MLP neurons of a small language model. Each row is named by its layer, matrix (up: input weights) and neuron, and shows model dimensions 32-159. Each number is 500 + 25 x the weight over its row's rms, rounded and kept within 0 to 999. Numbers have three digits each.
Before each neuron's rows, "fires on" lists the tokens most often at its 100 highest values on Wikipedia text that the model never trained on.

fires on: "|", "\n", "\n ", "\n     ", " at"
L3.up45:581519517532479457487470518478492493481537485521539486477498515516534586496532498544491510525516492491490477508518527512530483539484488498483513487489474500494501504498478502485449493491489553482532521466491469481470469522516497496454541467530516507466479480503507523490516548552502520473486503490498497481506520535479519495499505496522453468496476488489482478510520501485498471537528

fires on: " of", " in", "\"", " also", " by", "\n\n"
L5.up56:517506503470528471503481453575534477467509461466469489474490517480521485501528502505526483522531503533537497506491473482532477527530497501498500472511471509497475471532458475495525519474506490467536488473486477484507494506515537491522473455502446485522461485466483530540508499517532480537530515494492525512477479490515512490472478555525514519501475478489525505489505527463500529441529

fires on: "si", "ly", " sc", " unc", " very"
L3.up391:527516499511540477465520511494483491481537522429454513548518491462501515501473465458490502477489467476495515510481497519531518484503528503517493498481476518505532503450481477511499541480495521535466491501488527441498493500534475505504473481457552480512533521528555475506438463511477507507513503528507503483519502538484513526495477505527490502509500473501504463491480479489482462493509

fires on: " the", "s", "-", " 18", " his"
L5.up607:476516481510548464524501479510534500471458513454518485554473502480506544495494507536501417497497502509474527485485524509488516486491552483510487489465502469464515483490528523502495487477502509524456500520518511537530480479484551548484509526506517494521498492495487523521507486538517484485466469513532521506491470463490489509490514537544525460497486498555502480504548552465519468468509

fires on: " his", "19", " His", "18", " 18"
L3.up271:461511502471510448518490476529538456435543507531531495492503511520521487494505499518510498449507466493496523501509509505519524508521535459500477501468494492496493497554502481493502490508486514528474451513490552511527474474520496542468492494458477459533449494476527520521512483505531518506468510518526518544532441456530527511468490504523517516494492495484511469457526549507504454460495

fires on: "pp", "mi", " ab", "ci", "cc", "ni"
L5.up250:497471513515503474558517493507507493507498512486465532485515495425495487460471510463458528537507540466499508472511467511519468490490497477529535467491488484480525519460485434487530512480511464546479472505490562499490508547524498503490524488503451506459517480484477544460495485520524498513499524499497497563483528482472502523543495495479514538513469500485535496498498496501493469534531

fires on: " |", " at", " vs", "–", ";"
L3.up629:492476509484490492499481503522509496498525513488545516505481500504464559460516513512534497513510516449510478506514524529503497490509458507507539486504524526520524495442503530477484485459505536507484481493458499519505477482482545479504462467481483509466476497525500521467505524495516479457513474508579502495484510465522507472527524483475480469483463526525496532499467510481487469506508

fires on: " she", " her", " She", " his", "-", " he"
L3.up105:474486501468509508506506482566572489466478486512469502497502504539524526485490515538515487467513491540522498513483502514497505511505489490511481507513504462493467488569503539479511522534537485481546486481502519511500495471491522491486490503459518480512465461463483524562452520506534455512465490498501510514545497479525517534491531545516548479454501486496517514474495506503509516504497

fires on: " |", " f", "/", ":", " th", " as"
L5.up402:497477515474498506484533498542456500465540479488495500548496486498478516526496492472498531490523534460507485466442470479556498441484496475514514498513522471483501508475498526455513505495516535535488486486460535530489456523502465490511462434458513493521508481512515527476512480478483492518474488487515497522516462534513518526538494497458481473514502543510538488460488491533492501471509

fires on: ",", "|"
L5.up555:453541491502484478483515500525493493518466533483496508507495483494530492481478518476506487542542474507521502467457522503528513461533498514512486481479463491495528479511483473497548531527516482490520495509495467439510478525494554517519502526491543517494485508474506516464487451528529457481473499505492499520482456450514529519508536480486508473456499499497504553500497505519545494543537

fires on: "-", " g", "–"
L3.up615:500515459501517461546506514527493496468534517473558479499506492482529510510473466475484516550526488491526491491485496541535525509503517481510562494509523511465510469558474443484528486492491493520480493501516512453495469504504497522510520508481484503451489503480483509551534515475507504510486487514573495523515473521453504495451508482516485504509466498479507491459555506480509454495545

fires on: "°", " =", "19", " in", " ("
L5.up264:498494509498523439514496483533521460443512494503497495544479495508503545481490512520481487528525519468494508512482493485507529526521523474517561479506466463496520504512483504493480486464518551481504523548463481506493452525506521526495493490495477503500442488498475524507510479476529538500477527508518499531524510478520505523534528460513465534536508477482507492494523510541496440574482

fires on: "\"", " \"", "t", "r", "'", "/"
L5.up479:527496480491485458481460567508472483435527525469497481501507497511502487500515487484500509471530527517499492481508500564516455470529438499498504504448500508499518464528468465508491498460462530491531484478521498441519483507559504520496477525491510529464498525452504529536506495519544488538479513503537507534521494511522476513505508491454489466471501462496477521510472513498533456520490

fires on: " |", "St", " a", "B", "La", " W"
L5.up368:456508506498536444472510477495526494499485536428502545541521477485471517503452453505499508514567505467511461507413461534479508509516493530493516502526476504514519498504514476492506534516491520504516514493469512511502474496504540524515540513495505499461496472520545521497472466544495500545510465522536504506465489498506493482500499482496475486489489516479490533468501489523537540548544

fires on: ".", ")", " (", " |"
L3.up347:515527499517497519467439459515553482510511465512437524524471509502489508489524511483515514530498515473498507470495480495494562491480519513494475512440508453484528500519481531516495492515540538522522498482491534539471514513502502515506458500502486465524517508481520501473438485570537480511501508518481541537476499464509464506520522482498464469504527497533495492459471488484517522462506

fires on: "t", "St", "s", " a", "Th"
L5.up67:486501501530499520510464487501509475511455488459526490514501498476504528519502459514497513491532473520479514497481505467462514477459474468510536480505496474489511484498451508460529513513511540511524475484504560486486492519492496460514505490460511513472497523500539541511459440491479475566518501521501513477511497489462472551482493506498432434516473501453497482490530500523504474507537

fires on: "st", "eg", "th", "year"
L5.up317:453504523472537507500475497493510534467478482474497528516492514496495503490487455513530475487487475469522513525496478509470511528475544496517458486513522508437537502496532534513533497481537476543505467501491511491493501499537553492470562504471501512493487511508491503533507500496487473507518424497532512500489537473501547562491452499493528479471468478507528518453486505492535531459506

fires on: " |", " /", ".", "–", " on", " of"
L5.up520:540529489498546484496498510514522484538479521483502555511500478494514507525521455449461568524518523428542480514497508479483511511518486498504546497460470474483575461480467523501508507522527504535508495505437492473480479512495522473518474459464505474497507492504499475491510525476470513499531532484526520577531510483510504514494494478483475502519516555484521524475518474509506511505480

fires on: ".", " where", " among", " of"
L3.up69:518483519474493448502547508500487511517513543472492515491513476491481482494457488451515511470545490483514513490511478540483514457498500460500487508436496480492539496480502475505501548467488500539505477534502531460476481540520508532498457478482483543453544474512479526473504535500509516477519540507486535546549545479522466507512493493489469488486457513487507505491502490508500465508465

fires on: "n", "vi", "di", "no", "li", " "
L3.up576:473540467529521443471517447533512509511462483464518490502509514456499483508512503524519448516502496517481498512500500504530499459520517500516448509492482493477457491491503509485555464535522515508470515514509506500526502547497505520516517488493456504501470506460485494511480450551554486481487477483501510504483480532497472554496487530539552522468474474475527481494544505531520460528544

fires on: "ly", "ally", "ously", "d"
L5.up111:502517471538514462541479550520504482522518480526464527505497421501520538503519485522490488468528456505475525477505556488490528501508488511507488489504513505499501454524506505469535511443538538493469510528474491438507485515496486465500453476490563460526495474524480499525490489492532520469453497490489528493519507459530524501518507548498478546509473491490513492480494497513515479504508

fires on: ")", " a", "-", " ("
L3.up165:536507490517552471489483498506492486455466468521468496500493509515511526486470466529502486495529442489494493521492521454477521496504515512491460522496505500524486490497512524495495540512533513515436499495491482529480479505524493503454472477514502464521495511519513545469509489555541533470478459509493513450526483465496543547515542519521493472489492493508504497462532507499531509488528

fires on: ",", ")", ";", "."
L3.up523:526495471517477500453481510508503489524493534493463528515468496517493513469461497454516502491510443490535481503458520498496454538533493525504472508488507461476517512494476503480483492532540512483541513450505501535486492500499559513489490496490529554486475464503495517475518500556491467498498511501507512527545502539504489498500550559449504486492508448486461488521481493546473524465479

fires on: "–", "th", "'", "ipl", "ief", "year"
L5.up87:438512502479529532545503507512512503473443524492544514523486493490497553513478446498519503520513535475516507511477482506469538529464520479521550480505506500436580455529492459522515484501482469515511512513508486513472485510514538502465490486486496496483531472495520499515508480486447497527505520488529495501526496506491520486470548469508513492506476537500524468511530517548503495474468

fires on: " of", " in"
L5.up626:474510471487504494517477493540556445526543470506461525534475467489510485499510500511515492477527461494538511503488477472478518557460505498520493475506500507505518497495463453500524496508509498531457494529427503510492494542528506512545482475457462491493501519508513482476527515484495485531489473442497514513498501449551467486487486518522443480546500529479525496500538482519516456476469

fires on: " and", " –", " |", " &"
L3.up579:558518498441506490465533493520512488485505466478442512471499492509502485456484464464511470484552486448502497492464530499565511494558489521486493493465464487511501511526474490523505504507545502519504490504482525440487502477496518541520498499484528493507495495462500532491463505510491482550498514492484544548506484514465477525522481534469511485484489533496523510512537478457470519467516

fires on: " fa", " o", "di", " Tra", " ar", " tra"
L5.up227:525510463519547485492514518520499491516477523484439466517499480461484476494480476501506547509488540498509486499479505463499476463517533500512473486509501487457492511493491459502536531496513523525476513530482524460490489513504466471477515500487498515485448484482536587530529476536521497459493448513514505511482435543522475563491502551520481489477483491511547533512516484484507475513523

fires on: " in", ",", " of", "\n\n"
L3.up604:506521480487515471496509494506555469476481463482507529548497492469486508474489521526519479512547461489506526474470504514482495524463480479496520514453450485484517484532514510467523482475497558504519515550517499472492503461499511532539501495520456488513464502505463491516489500533529469508487517488500550520525465432479486523505491529504469517509497497470522521484437471536534510514509

fires on: ".", "–", " and", "ing"
L5.up329:473482512499505501528511512501475483480514540496429511515501452489497502491499490480544533492507491493500501488499499488502532493512516482496505493469528498448526461508503457498480554435527504531542518544473530472468508564490500492508459446445522475459499479493485525520474508461477496554538510518506523473537508480496494496477518526498493478528472521502535538507467461534509487498444

fires on: "s", " the", " of", "Ch", " sh"
L5.up427:510505457494482512533508505530496508517517471508471538484512499515481528496501479512511513456518502522523506451495479520522523512496466492502508481481501489478530488547437456426516506489514478485530460501518489464511502512520509491518509484431494468467520464438501519535472463460507479531481530512541518476499487483486524497499541544506526483501526478498523527483511512516476499457518

fires on: " |", ".", "\n", ";"
L5.up122:500482482501501482481501529527487423551473507513496492504462523487466503514484521517523482510512498508481450532493526495518475519531499518515486487500507493504546521543478467500476499478461515489531488480519486493506509528539532540505525480506469520458453507479526525516480474532486489554501523523509540516494495538485513470519516470502527490491521460483524508514417483497498450491487

fires on: " to", "s", "ing", " enter", "irm", "rs"
L5.up346:530475485483473522531510522484487501536526460480529511537493479478514475526496504517482486463525483467500528516513471510546481472509478483511543502483509537500530465484477510461480541457545497571524460471518497461479506493508497480503463493501477513480496494498509515527455478474513509499462526520492523508560537506506487478484489486455471513523453514482510498489507537465517473494472

fires on: ".", "\n", " of", ","
L3.up547:527542519493492464473510489466527487511494475465504515493498498503510482508519518482485456502558512472545504503473511497503504487523493521489548503444470518518526485496496486516540496494527496511480505544474519413495462498472542476513507471495488552512515446528441511500496478503513498515505528480492585536499502462523488493489483511484506511522463464498529540509511523505540514453476

fires on: "\"", " \"", " |", ":", " (", " '"
L3.up226:514500502554495493461503516485492520454505480524511484472483491505510499508493482434495501518485447513495496489478483492551483472527535489503492516498469523491485514569488472535528511529501493476504537482540542480500484508502493517473511502520476488535512472473534529501469496488540537522466538528545524505514496525488491520489480545475529483496503503478490462494517491497486511471501

fires on: " ri", "lu", " Pe", " Wi", " fe"
L3.up417:553518445490532475540533505488519487536515529461520492517499479472536523489484494511492511547482512486535471504457515501495457495523525496541507503526470495493483528474499471525490510528488495524446518473475489516430489489511512444529533495526492535509521457501454510521466536498492535473494460508499493534490484543492474541485489534506530521507514481513500528475473501496517487517510

fires on: " co", " Co", " Goals", "Co", "co", "di"
L5.up213:493464519528508470499523530516505493500515517470512489494487496512492527517471503502501468486486526504479495476498494547476539483484539518523524483487495502491514493503499528474502560542501484497494522502520538430506501499518498480487562502473541478512480474515475492559515473503507499499503483526445506502504523505498493482495486513480576462456455419442471495481502506543510487503540

fires on: ")", " Website", "E", " be", " Goals", " ("
L3.up341:538485500527549508488499490488485479551470473502490476513469500474457564513491482530469518498522495480504480512488489472439495497479545506505493504459506519491481475495482535532488530522531517493481527473488515505462491525520491477492526479511508462549486518526474544524476499511518493500489469510481531498529498538518463494536510466483494441502500509517457481444518536498518514507502

fires on: " been", " not", " a", " to", " only"
L5.up503:506510504506497516519499552485473455502501479483502527485509502488485462535508463495499495461515546484543497505521504512532494477508467498500483503469481496502526464491482457517530492481497496533505515454493466466516462498482499505515512516457519521463486513518494537515532500477501468517505484507570540489523448557491512513519474502478455486495472487550473546474477530498505521514467

fires on: " to", " and", " |", " of"
L5.up258:540487486489454498473553468523497492471538473478423530469500519502491516455530519508524513515553536472515496506499496518506516488498498497497505444501471551519495485527466481480499513533501473511548476477484481478485487494473482478534512486463541471474489519492527488522495493472535441529492529522516503512477498499465515500511479510496479491482497537504477505514483530501488507516551

fires on: " to", " |", " the", " of", "-", " not"
L5.up189:484539519487463491497502495502517496525452529437506520509488478468515502475490508511479486500550480496500484495482489483544514468521546501506526500509496504523545482475493520515534472506577475496495484504482539456479486453530500492478530507526530535442503474466488477471509462526549499527501553515516533524501524487504479497501476461472507493513526516464497471494513533480494539490512

fires on: " in", " where", "\n\n", "In", " like"
L5.up459:544517489508467457513497532528527502511503486499524494471507474520481529486454518497468472482497418494539506513477545481477518483496473484505487504451520480489565506484492507430511511459504521538487514505492511476488495502561491520492528448502489501467487511514487531458530475485480515537484504494496520493557516475459522523515492508479458537535474497459542519531504478521507489528457

fires on: "-", " a", " an", " An"
L3.up345:474463501508487488535473519505501509443531541482506449503478506501461558493506481506491504533501505518494520483500506520534537458491513494501550482518562495495480482533498473491543474525525510504481472505496507504476502531517445531480522512467539505456550512443532506550516502482499511502498460528536477483480500541470474499522503499501491500471457475477530474517517474535481487507523

fires on: " He", " Dra", " O", " Ca", " Bra", " Fa"
L3.up622:506530503525513488518500451515552473547493488503452513477489501524553479489509525478488533504507494525493497494467490493510489515515549484518452491504432463498467480509493509472487515563504518505473496477478531526465487514505486471523487501500504494492500507502538528495445526524504458496501471502485497560514510496479458530525499569495473497509522520512502494451496529516515521500539

fires on: "\"", " \"", "="
L3.up427:506515495520507483506488531505519490482516477480538469489518505504471489497479520537485486489529451508511501501519519544500474459493480488482533488474502529513508465516461475493525528458479520530518488466526473469510461465521502482517507503508530505513514473525497555501472516533544533488481510496585512487522467504477538520450501489508473489474452511490500539486510530475519478507512

fires on: "\n", " two", " three", " four", "|", " UTC"
L3.up315:519528514489500428488550501474476508496520486487543519446500495507493497429564499479507481550530479477523522503458559491455526460473486489497533489495506514501504491530529474478463481495491509481493529533505490461496500543485459496515507476549547487502542511529476530501506495538529482549505496507501538501499501436468519513475481526491510482521504489480501499525480490499513508524526

fires on: " Th", " Ga", " Ne", " mo", "To"
L3.up414:564490477532484472474518482505551508521527510458473518495510497487493504499515503501487508506497495449500479466480495517479456513520536504548507481533487480464518512489512419494490526506473499527481491507496557479515495526475492532527547517445471492479468457539525537506514515506514440534463502512516478533485466519516467537497446513522452515529506465507491510487488516497486486486517

fires on: "–", "-", " taken", "/", " held"
L5.up430:474508463491544496502468511498479520486477545469545504489466501505521518487473469515478548493533507497520483509487518516479517514505528504534490493502525508431531492541421509477528478509502522479487484493485497517508486477529513514549484512458475494521504515500534532528503492517481485467521490495525518516512464507475497489472546494508513451471499536470466502472512501484493509451504

fires on: " |", " throw"
L5.up608:468505526482504511484513477577485504516483519508501491530492465469482468506501501437505522525509488459485480460466516488568506480466530517526505515523465487495476456428484515471502492516548470541489504463498502509519499531519526530508507446482531496506529491487514446482508471485494468511485504477502511537513458505522494520511500515442496523491515533486511472477517519516497527504510

fires on: " g", "g", " met", " mar", " being", " ag"
L5.up72:502543468472556515512497541486498469486511490509471509526496473465497443514455485509489516476494486458496529526506445520533514511508498454506518471484466516481498526539505485511518487499507510494521512482510523454477492508499493494538469487466484489486513484517541493519477484468511469503509448479545483532487428522524489473506512491504507415518499535483481526486509492487523536498512

fires on: ",", " (", ".", ":"
L3.up303:502511503541478502466482484533502468527493503541473485518496490506493478532498487497545508489503498498512497491497501494492491469465497470521442497414471481508503504506494538474498527527494531523528491545496492535490482502470564521477520462493524448539493470458514508476442504522462469519484516507489509585489447496525500518510501530506526490504465511506491516497489482560511496496463

fires on: ",", " of", " time", " -", " to"
L5.up219:581543476466526493472481533498489471523487510423484489493493509485526497490493499519514511530557506498519490472486521465514468490491517492490501495458511500510508453467458470556522550483540489544513453524470503466458498489513589507525497469506524535528560472515512480518514487513505490525488506483511537527511478504515476501474491510499500521493491509485546497483502519514492511490463

fires on: ":", "ly", "ble", " very", " /", "."
L5.up298:564513491535510453481549506482530508472537477514481508517484520483503557510518496504486497503513499491512534524504495532503518486496537424502477460444511477508500505479479490489527516511478542497480500484466531454493514476510483482480538459470484486531486456513472512528504458501469528502492459519523532511499460473504512528527510537520536487479481495493519484473511524524529484508508

fires on: ","
L5.up123:481524531473560512463464483500506496531455507472500517511504469487480439497506468501537488506507483465506530468462487464530461524521523492521453501476472490505512483488515474531544514495488478525509483524522452488507468480505548524505521523497568496534519461521494466499476474508502457548512486511544491534474424505475501510512495514535503507476491488515500514558480517488467529506506

fires on: " was", " a", ":", "ept", ".", "'"
L5.up418:475503507508516481541505482518493494469504447489489524543512521469488513548464478461469513499501524499501548531504500491490521482502521461508520467443480499511483520549505511497562498484508512508525496476495524524456507509499487485465502444506530504513490481473505515557476484489496490507484467520514526487496461511467506517530500519459464442461485504502511559436519523526502513475524

fires on: " as", " un", " more", " than", " nearly", " mis"
L3.up52:560519538498520468532515504480522516515499535460557492459487460483475534462457523501504515489498521483503520525510499488513531480533488449487520489500494513516480495496493466492467533485468521509486507503497494444458453529518463483491483491501531536496500496535500518482529530468483537474475475498528536484509503522476456544492506484492478493530499465464522500493508495466512497499522

fires on: " (", " dis", "-", " m"
L5.up565:520540490475534473502478516510485507479488521519535504489479474516504501487462473485541517510537500506501503541507506534463474492535477490505461519476473480455532474466520510523473529520485533476457549480527472498469443515521538499508489476486504529470522502508472514482496498523540527471497528504525514516491503534474552553456554502513481497487473508501466470497493509502552476502475

fires on: "r", "s", "m", "or", "d"
L5.up44:500538508487545513476488483518507479484503481491527495469500494492524523481523488481462523514494487463479499510485557487484464468507523529501505487467490487486561478505446499474470512500506549518497466484459527537509510528514506484544479482483502489533460462505481518501458477573521491503533507526489518535513496492447471502485522504513500462502511496451468485477487505475461462504496

fires on: "di", "vi", "si", " Vi", "ci"
L3.up241:462479483510558523497528504522525492485444525451513472473489493485452495517424520471511527498487516511518487461471512528483478466467562518534495508516521493480477499496517485489502544491526477529509494479534544479476513506504512508470505473501503513475485499489492502534485470553513504477517499515502498554494513510501486566528480534517522466460467469492486491477462507513491433486481

fires on: " the", " and", "ly", " that"
L5.up602:481536492479559488480507512514538489493496500506483524485500453489504525467500502517555476470538513495457502490509463510497523517515479518488455500464491534526529518450477531519504533489528552512494530483484524467523490481525525497491458512453510489495530467500511540526454475486536499476490468511523542486550490499515507524534501518531533426480443479526490513520481514449511476509505

fires on: " South", " Ba", " North", " West", " East", " Se"
L3.up139:514496483522510503509482497515551479500465499458476508498472466502476515458521491452504510461502500519512511502520496538514514523539470500515490472513520463481530518557492467460504470468519499507529525566508530446513520512507469482513471529494528510459486525486539489543531498463464444544511493497507513499501507460502446540524474560513518520512464513462533495531493505536508493494508

fires on: " is", " part", "\n\n", " pred", " located", " consists"
L3.up187:504506498452515488492501484508502493472482489439510556527500503490508521517488482551537457515532515531515513517488467493479524550462494481516489495482463471465501518492493539495499545498478518505501544503475449489460482486511552491496544518487461512534493509524469530505527510497541480493491465514489522502529463527493534519497515468511465513496511426504484494441466493514544462511452

fires on: ",", " O"
L5.up359:466499484480556470475469505477526487541494541462441518517493472520497451484492483468516556471510446515510474443492460503481484532476488517518467474486441496490514534487507482525520479486504493502550527486497534489503478521463527520558488498516505503503486519487487514507449483500491478527495509486510512486492511498525485486505532546493501482531494507503486548536454528537534510502530

fires on: ":", " North", "er", " South", "ern"
L5.up525:489513493469519508474497496490518502517473461478516509521492510482455509464472485504546507467518508483494497492499549487469491518505491510517496470461511456469492507535487508461504505488499563503499516498503555501489508522495507501494494501492504482516485519483574540528514503492495459491488491502489517508504470444483468531503482550511442499514511510460524558480458489511529497518475

fires on: " Ro", " O", " Dra", " Ja", " Ni", " La"
L5.up506:537532468516492483477474504529542438513512520470478477525519506510508511503550481457532546477478520496499490480491506472537477462542469509493517480483468478504550509461493500478529500538482555530517504500492501475502487554503489491563493491520483520478485504486481510477459532505476454495484480498502489534511541474488450520493496519492475510497468529498530507482444495485480481506522

fires on: " |", "–", " throw"
L5.up25:489505542483497531463521499557515497507480473505495490511497469493452501516508466453506502528512514444476475464447500470535529479464534503522509535534494479491497482448502493474513479527548463516508478515491507523519503502503493544523530466508507474524543462480487426491507473505476510546511465498526513543490478531514526516520484530469490507481503523512496478497480501498458521531512

fires on: ",", " /"
L3.up342:539506516540505488471519516497499471518501486461487490523491486496524506508485490501479513490564488486517479528451496501505501434523482482468485516444474524513538502485467491508482474483518483531458508531469489475506467499489490492504506476494498441563495476483471526444550509501471512470497515478513584531525482493534513494491517496498519507526523489491497491488498504529527516486523

fires on: " of", " and", "N", " were", " /", ":"
L5.up374:492489502452513488514540481517511495463465470476443521492488503484503511496465456479519491476547505481514513528510498513480518549486529466486476462480470521503505491495480475479539508502488497506513492471501529468431480462524524495526556484478478511476530493486511506540435489482516481521519481487519521504505496543527471542516487526512532421502497526479498519475544492506499526484471

fires on: " a", "it", " of", "aged", " first", " was"
L5.up315:460519444478414492508515520528487505515479502496510529535492468498508527479490465456503504459548485515486549503519481523513508510543511504494506461445459527501513526544503445492487500504492493520521511461489477480456519519515486491536496494469538524467524501466537498517484481490480456489478493511498488497474498498540521471493574493490478469513511533497500517479556503539529507524519

fires on: " =", ",", " |", ";", ")"
L5.up208:485496480517498499524506550480498463480467506537531523556464499499511509479514538515505466505561472487517490495523569478507521518462486485492517473467510468520472462553494509491516516476523540484489488553450499478484488490507528523468500505529488522510491483460543521489488483520535490480467478529501521492492487446488526528514545495492477480479485481500455505476537491510497491557482

fires on: " as", " o", " no", " fa"
L5.up572:497516457510488438516503520530473483528519497464514510580504480505522488498498457540483510510506537526535498500497518503499490471501481470507508460514530463454509484496454507475488481491474504507473537471500476464519457525513498479577468494493486547505521512482511571514518515493518474453480472501515487522547548508480495516486512517529448500524527503465505512537490490492510487537537

fires on: " his", "Ch", "p", " her", "b", "red"
L5.up548:462499479455541494535480484556525506457446469524452545544480499493517534483518457501538473500478470486503516505499487533516536486508536498504457483486466513507551495494505506501522494468520455508523519509459549505494504495528498502491456495486499456476491473496486502535475486519502501526516511519493515497497514516501471500522521517477484471509518517514533484491485534551448489471485

fires on: "ly", "ally", " also", " they", "ously"
L5.up544:511526498475528470531504490483503481532518452502480503508491469480515525497458490517482476475534501502539528516525486497544496517508500495491465479457466489511477487491466520508526502446494527493462483505512543451473470477490510475496481506488553468510492468466540494552468471486529509520444522504512536511549459521496508531531474528492519475489469476526530475494558516490527517484526

fires on: "th", "g", "st", "t", "and"
L5.up480:476515505471521494529506484528535489474483489472507517485497510459482510501506491496496462486503529442500515476501426505487529501485519462510574463502486501449542520492473504507532481473555504513537517481482501478529513519509493496491484494465510496447482516488471540478483469504477464551539466514511527520487509510549500534478530483541485431502475512473520475505511520525464488487508

fires on: "t", "g", "ar", "c", "T", "s"
L5.up252:483527459489514474481483509509490513484491491515519465506524463517501508498518482477480483499527479491492492470506487485502506481487491486515503500468522490475505509482498471510537476475517557511495473464530524478547500454519492499518490535450481485504523513496530563540470409471481511515523509513555530498512487484533490515483513517529539442516467504464472520492574500470495503480522

fires on: " by", ":", " of", " Website", " ("
L5.up426:476529518519511523465515462540536513514529488523520505485473510467477455504481490480498534543552512490540475529522535465486480514517505483531495485494489519490482476494497502489543501502513488491549488499487524494449517513519518460500476485515520486483477511449504493496512476519490460487523495481497581469515487487503488533477479533462504497498428545526514500453476528451538522464504

fires on: ":"
L3.up575:503529416493483433491541482482518487472498522503530471514473483485542480465469502511527485489543480469526490485479478508503454528489500491502509494483513503505492523508473485465511530502501541517503502503492532511494486480494510523507515528500477515517485486513521531482484548510523542492464513510512519549504516437482471501484534540518508541514474525456508482491472475467488489465446

fires on: " which", " Sc", " sc", " Cre", " who"
L3.up330:531507499535512500509468513491542494464528511465512504481482479518508483487466524467488519463488449514525497492507486520486496527517517500504467508522479481484494500474467480433497553540504506496533481437496504451512477491490494467481485525459504511490513530524519499517513491476494483514453548528501516479518539508517525516479527473508501538508503517480517461474511532446545446507495

fires on: ",", ";"
L3.up11:486502516513451441498546476509485459523486539524446506547495483494509537487486544447487467496553476518482525495480530520494519505486513497488486471474447450507527508473504503501513545496479522509467494506491499510501466556502505512497489479483526517489506467522484557479460439491517451492508500494474524494548497499494488515523521506493526463472505503498479531501532525542530484579492

fires on: "\"", " \"", "a"
L5.up233:518542475546510489479510527476540518460505453512514499537486488539492472523488497452491503503498461507516505505484487526528494488474504464493481497457451532482525522502484429478497512542526509529515497499511487447509509516505495512488536485479473517483490485450525500473491502487547501499464524485549478481550507524519493492474487487497490500488476506513521510535539490526494500502483

fires on: " |", ".", " \""
L3.up130:506497530505501512486518480553523508482530488488493480512486500476490504473486462427515547533535523483510471501470541493546457462479505500501525506519513526498472482504489496486527489545519495503504493490480524538493481516511522504521482461476543486484512512478509486508532511519461481531474503469517517510522456517492479538473474520446469490481503526486533516479547497522471464485505